Weights of a small GPT-style language model, trained from scratch on English Wikipedia: no position embeddings, a variant of Adam for these matrices.
MLP neurons of a small language model. Each row is named by its layer, matrix (up: input weights) and neuron, and shows model dimensions 208-271. Each number is 128 + 24 x the weight over its row's rms, rounded and kept within 0 to 255.
After each neuron's rows, "fires after" lists the tokens most often just before its 100 highest values on Wikipedia text that the model never trained on. A number after a token or word is its count.

L3.up777 [ 93 117 112 111 121 153 134 134 130 159 138  91 124 151 104 123 127  86 145 122 148 136 103 156 154 160 123 119 137 157  97 165 124  94 125 139 124 111 173  91 141 149 154  97 140 135  95 124 105 143 154 134 141 150 142  86 154 126 117 119 107 120 138 126]
fires after: " |" 40, "." 15, "," 9, " ±" 6, "|" 5

L10.up562 [164 106 117 139 177 152 132 145 113 121 115 118 112 114 108 119 109  88 134  91 124  74  65 149 133 100 158 124 120  83 128 132  99 137 134 136 141 112 166 144 167 119 164 137 106 104  79 104 159 115 148 131 108 144 120 102  85 150 100 133 134 139 153 142]
fires after: "|" 22, " (" 17, "=" 10, "\n" 7, " |" 6, "(" 5

L6.up442 [114  67 158 124 128 155 101 148 107 114 110 114 106 118 110 131 139 124 134 109 135 122 128 133 143 142 122 135  96 115 129 155 104 147 135 171 146 115 139 150 167 114 133  91 123  97  75 113 115 117  89 135 111 108 131 130 134 123 130  83 134 162 132 129]
fires after: "\n" 31, "." 12, " was" 10, "=" 9, "|" 6, "\n\n" 5

L6.up741 [109 145 181 158 119 131 110 136  80 108 105 112 118 179  97 126  97 130 144 148  98 106 123 118 120 119 160  93 101 111 126 139 110 101 108 165 155 175 168 133 134 100 121 129  95 104  85 115 106 128 137 121  89 120 118 107  84 171 148 146 104 112 172 155]
fires after: "-" 42, " \"" 9, "–" 8, "=" 6, "\n\n" 6

L3.up553 [128 121 179 119 121 110 131 153 119 159 127 118 135 117 130 151  87 111 135 145 116 137 137 117 121  97 121 202 154 124 132 145 129 155 143  75 122 166 143 169 167 111 119 116 106 132 121 133  94 129 155 128 148 118 139 147 140  97 139  85 183 110 128  98]
fires after: "|" 36, "\n" 15, "." 9, "-" 8

L3.up405 [124 118 117 104  95  94 111 168 114 147  83 145 119  80 143 146  87  92 115 100 136 145 150 116 133 111 144 152 144  60 133 105  56  99 122 112 133 143 120 110 137 135 136 112 110 110 121 177 127 120 165 116 134 106 126 151 137 125 158 102 139 155 135 128]
fires after: " |" 29, "|" 20, " Apps" 7, " to" 5, "-" 5

L3.up87 [173 132 125 132 102 152 125 147 122 120 120 135  78 139 142 145 129  77 146  94 129 119 129 148 138 146 118  93 184 140  78 172 119 132 112 171 185 116 154 142 148 111 149 123 103 109 114 105 144 151 108 141 167 149 168 147 154 137 175 110 163 147 126 163]
fires after: "." 40, " |" 29, "|" 18, ")" 5

L3.up880 [186 107 111 167 110 128 139 133 108  98 120 112  79 171 158 128 154  62 144 122 130  92 141 138 135  95 142  85 166 126  76 136 109 150 112 150 168 133 190 154 125 107 158 135 101 108 124  72 148 173  90 134 152 134 147 152 108 124 185 119 147 128 105 114]
fires after: "." 33, ")" 11, " |" 11, "|" 10, ";" 5

L6.up582 [126 121 106 162 132 160 153 125 103 133 156 128  79 109 138 136 106 101 100  78 123 119  72 161 129 111 108 122 116 114 145 107  94 122 100 154 133 150 171 135 113 107  85 134 105 135 123 112 128 132 138 125 109 138  97 123 131  90  97 118 147  97 119 120]
fires after: "." 35, " =" 13, "=" 10, ")" 6, " town" 4

L9.up141 [123  78  85  99 115 144 168 157  91 115 109 124 122 149 140 162 123 132 171 123 127 117 118  90 124 139 169 140 133 110 126 110 123 108 144 134 109 117 118 143 171 124 160 140 163 109 126 118  81 118 149 128  84 141 158 165 132 157 122 114 121 117 112 145]
fires after: " in" 36, " to" 7, "In" 6, " due" 4

L6.up736 [147 104 139 101 118 138 158 125 100 148 122 150  96 182 139 132 149  92 137 148 115 122 108 136 123 152 131 115 120 130 114 150 108 127 119 169 120 145 111 104 124 127 137 130 183 112 126 116 119 110 140 135 120 122 124 132 129 147 179 168 155 114 131 155]
fires after: " in" 42, " |" 21, "," 14, " =" 5, " the" 4

L3.up982 [107 133 150 113 163 112 140 132 162  53 148 121 135 112 129 123 131 106 107  97 105  97 120 138 120 120  81 165 118 123 114 142 144 138 153 174 162 137 158 146 144 149 129 144  92 103  95 132 119 123 142 152 135 115 147 126 121  87 111 108 148 129 124 156]
fires after: "|" 50, " |" 14, "ru" 4

L3.up157 [138 140  97 107 165 116 115 152 117  98 139 102 134  92 117 158 119 110 124  69 167 119 144 126 132 125 136 116 128 118 108 167 157 108 135 144 124 142 151 164 117 102 119 140 120 126  85 118 143 158 142 147 127 126 124 129 122 133 111 137 126  89 145 154]
fires after: " |" 47, "|" 7, " 1" 6

L3.up1228 [153 145 111 115 126 112 138 125 121 138  90  96  89 147 146 155  96  79 132 110  94  94 148 130 136 155 121 156 168 118 114 136 101 114 121 139 144 164 164 156 135 122 121 162 114 117 129 121 159 134 119 120 143 132 152 160 136 136 149 119 177 128 121 118]
fires after: "." 42, " |" 36, "|" 20

L2.up1266 [107 139 169 177  93 150 161 160 111 132 147 107 117 157  91 133 113  98 126 136 138  86 122 122 124  95 104 109 173 143 114 103 107 152 118 113 116 111 130 126 148 152 135 112 142 109 112 152 112 135  79 108 130 125 171 119 165 138 158  99 138 148 115 136]
fires after: "\n\n" 85, "=" 8, "\n" 5

L3.up907 [142 167 193 134 160  95 121 104  73 121 129 109 159 105 143 137 102 121 118 156 107 158 131 154 131 111 136 130 155 142 104 141  95 117  96 140 101 138 146 181 151 126 120  68 150 182 108 115 174 109 154 159 117 124 129 121 128 182 148 108 120 112 110 124]
fires after: "|" 75, "-" 25

L10.up462 [145 139 122 126 151 124 140 118  88 170 139 154 121 133 132 126 147 126 130  92 103 146 124 120 143 165 110 125 127 131  88 150  99 140  90 140 127 150 164 137 130 115 166 135  98 170 125  92 115 154 111 135 125 119 124 151 122 122 113  75 137 107 152  73]
fires after: " |" 30, "|" 16, "\n" 11

L2.up871 [113 110 130 159 119 117 157 157 114 164 159 130 142 153 116 131  84  84 134 142 167 127 118 121 130 131  86  98 162 145 101  88 154 114  85 114 162  69 151 130 107 143 145 145 124 142 120  97 148 138 106 149 133 128 159 134 106 108 148 109 142 130 141 109]
fires after: "\n\n" 47, "ese" 5

L11.up75 [165 173 141 126 105 115 155 115 107 156 143 118 132 130 102 140 125 110 162 121 110 104 154 123 155  86 127 100 107 120 117 143 160 132 119 115 154 141 122 151 150 143 146 127 110 165  86 140 100 136 122 161 118 155 122 127 114  90 114  83 129  95 122 102]
fires after: " |" 29, ";" 12, "|" 10, "-" 6, " daughter" 4

L6.up182 [155  78 140 121 150 155 168 176 136  97 117 121 141 132 124 140 142 103 129 150 118 132 100 113 122 138 136 147 127 113  92 136 103 133  89 152 151 145 126 113 174  69  93 135 146 102 122 110 105  86 160 113  69 148 126 120 131 119 103  82 138 144 139 147]
fires after: " the" 17, " at" 9, "In" 8, " in" 6, " Ky" 5, " In" 5

L3.up1207 [127 130 133 180 114 151 140 140 162 149 168 119 128 109 140 175  78 112 135 140 172 122 123 119 120 103  95  77 162 132  91  98 125 153  90 160 177  60 115 140 126 110 115 134 101 102 100 116 181 126 108 140 143 143 134  96 135 153 190 114 151 127  90 163]
fires after: "\n\n" 93

L11.up303 [153 116 162 131 134 110 107 110 121 106 109 149 143 116 126 113 121 112 136 175 105 140  65 161 144 165 127 126 131 149 106 162 119 116 126 147 102 146 176 127 110 119 143 154  76 192 102 123 119 118 140 148 144 148 142 126 158 152  64  86 105  95 124 132]
fires after: "|" 36, "\n" 13, " |" 12, "-" 10, "\n\n" 5, "." 4

L2.up442 [ 95 122 108 121  98 107 118 171 105 147 167  63  95 138  86 153 112 160  92  88 174 107  90 132 134  84 130 124 126 117 122 185 164 100 126 134 118 170 168 120 148 145 116 135 141  77  66 138 147 136 139 129 118 115 155 138 112 126 140 145 162 102 141 103]
fires after: " |" 23, "\n" 13, " (" 12, "-" 8, " \"" 5, " L" 5

L2.up303 [122 151 149 121 143 138 146 149 109 156 139 129 144 168 119 131 139 144 177 133 127 140 124 143 134 141  97 133  69 116  99 141 126 131  98 153 107 183  97 108 143 100 118 152 162 110 109 151  95 122  85 119 130 125 188 124 146 138 162 162 134 108 152 129]
fires after: "-" 34, " (" 14, " \"" 11

L2.up1067 [124 127 104 130 156 126 139 156 121 121  72  86 136 137 128 123 130 146 102  95 124  83  84 121 127 132 156  75 108 101 125 136 136 110 127 155 129 143 103 148 111 136 120 156 125 108  89 108 128 143 123 115  90 130 167 169 102 150 134 160 101 123 161 148]
fires after: " (" 22, "\n\n" 14, "–" 10, " \"" 10, "{" 7, " 0" 5

L6.up880 [126 149 108 111 105 103 143 148 130 128 131 130  96 111 142 131  96 116 104  97 114 128 106 129 133 149 119 116 121 121 138 124 119 134 125 127  90 110 121 150 141 118  90 118 139 112 140 113 106 111 115 144 139 111 146 127 133 114 126  91 151 130 173 112]
fires after: " by" 28, " of" 10, " to" 8, "," 6, " for" 5, " at" 5

L3.up1143 [119 124 150 131 120 136 112 130 128 142 129 123 132 125 123 163 124 119 156  91 151 132 100 119 145 159 153 126 141 132 155 155 124  83  96 172 137 104 130 140 136 115 145 166  88 131 108 126 139 128 116 121 150 153 173 124 138 165 133  92 177 105 135 149]
fires after: "\n\n" 57, "." 41

L3.up238 [159 128 182 133 115 138 148 146 152  99 119 130 110 148 139 164  85  48 130  82 129  77 120 119 135 131 145 135 127 126  82 114  87 144 112 182 154 104 149 129 156 128 138 152 126  93 112  83 139 171  98 154 153 177 172 182 125 155 132 109 196 111 114 158]
fires after: "\n\n" 55, " |" 30, "|" 15

L2.up704 [163 137  77 122 122 161 112 129 105 174 137  64 156  87  97 119 108 160  95 138 135 125  96 145 135 135  85 131 113 138 121 178 125 122 116 120 112 159 135 145 167 108 107 147 144 118 114 141 134 152  88 143 139 133 148 129 114 150 189 132 164 116 126  97]
fires after: " 0" 29, " 1" 13, " 3" 9, " |" 8, " 2" 5

L2.up553 [147 119 115 131  76 109 128 133 108 117 148 127  99 150  85 135 151 114  77 143 189 115 121 137 147 118  96 149 136 114 144 133 111 150 136 101 129 124 197 133 146 121 120 139 140 120 110 165 133 110 118  80 117 106 121 126 133 155 151 108 153 142 143 141]
fires after: " (" 32, " was" 17, "-" 7, "\n" 6, "\n\n" 6, " had" 4

L3.up796 [168 148 136 132 152 132 129 135 143 113 123  89 115 117 136 125 118  93 157  95  91  91 110 110 108 143 112 150  95 131  83 143 135 115 134 161  92 147 126 152 145 172 131 166 160  97 100 149 113 124 158 130 111 102 122 159 135 131 167  82 136 103 143  54]
fires after: "=" 35, " |" 33, "\n" 8, "." 6, "\n\n" 4, "-" 4

L2.up854 [146 148 132 121 135 176 160 114 148 181 113 126 103 119 126 130 122 149 135 107 123 112 119 134 152 107 119 110 133 114 151 163 145 152 119 111 141 153 102 135 144  99  73 157 127 106 156 122 108 148  80 150 108 156 142  93 124 182 156 159 135 106 135  97]
fires after: " 4" 17, " 3" 13, " 2" 9, " 1" 7, " 0" 6

L2.up189 [126 125 143 129 137 158 131 119  96 159 127  60 139 138  75 137 144 151 120 102 127 112 109 142 138 136 146 129  87 121 141 160 116  71  76 112 117 137 153 128 166 101 119 167  98 149 100 121 135 153 121 166 115 164 166 107 126 150  98 127 165 127 129 131]
fires after: " 4" 26, " 3" 14, " 2" 12, " 1" 11, " 5" 10, " 15" 6

L6.up205 [149 143 193 126 146 152 153 115 116 144 130 145 126 104 111 169 114  74 104 145 121 117 126 164 144 107 138 148 130 150 126 159 114  97 141 140 137  93 139 155 135 153 157 119 136 134 109 132 108 108 174 113  89 114 146 171 138 137 189  93 134 109  96 132]
fires after: "|" 49, "\n" 25, "  " 5

L9.up72 [145 115 125 111 123 173 135 123  85 134 124 170 107 163 126 100  99  61 136 141 112 171 107 128 123 156 141 164 153 127  90 110  93 150  92 149 121 143 141 145 191  55 167 131 164 161 102 129 113 153 114 121 113 123 127 104 113 163 151 138 123 112 138 101]
fires after: "-" 36, " the" 15, "|" 12, " |" 6, " The" 6, "The" 5

L2.up540 [128 153 111 126 133 135 147 176 124 164 122 108 141 100  68 177 145 107 148 102 177 150 113 127 143 125 105 164 141 112 116 166 145 149 116 158  80 168  97 118 125 111 129 170 138  99 117 120  98 117 133 124 129 145 169 165 139 165 172 127 145  88 156 146]
fires after: " |" 59, "|" 27, " (" 6

L6.up832 [167 126  74 147 152 140 149 131 117 141 146 122  86 157 154 134 124  91 143  82  78 121 122 150 148 153 107 151 162 129 117 126  98 138 147 146 148 136 151 156 146 119  98 134 100 154 118  91 109 130  83 134 153 120  98 125 143 130 153 120 143 147 117 119]
fires after: "." 40, " |" 17, "|" 16, ")" 8, "=" 4

L2.up928 [142 125 161 119 114 115 123 133 150 140 151 162 129 150  90 127 126 141 112 157 178 113 138 139 147 124  94 171  74 109 116 135 153 115 119 133 150 188 136 150 153  95 148 142 142  96 108 153 117 145 114 149 138 111 110 134 110 142 140 138 163 108 142 160]
fires after: "'" 19, "-" 14, "  " 14, " \"" 5, " (" 5, "z" 4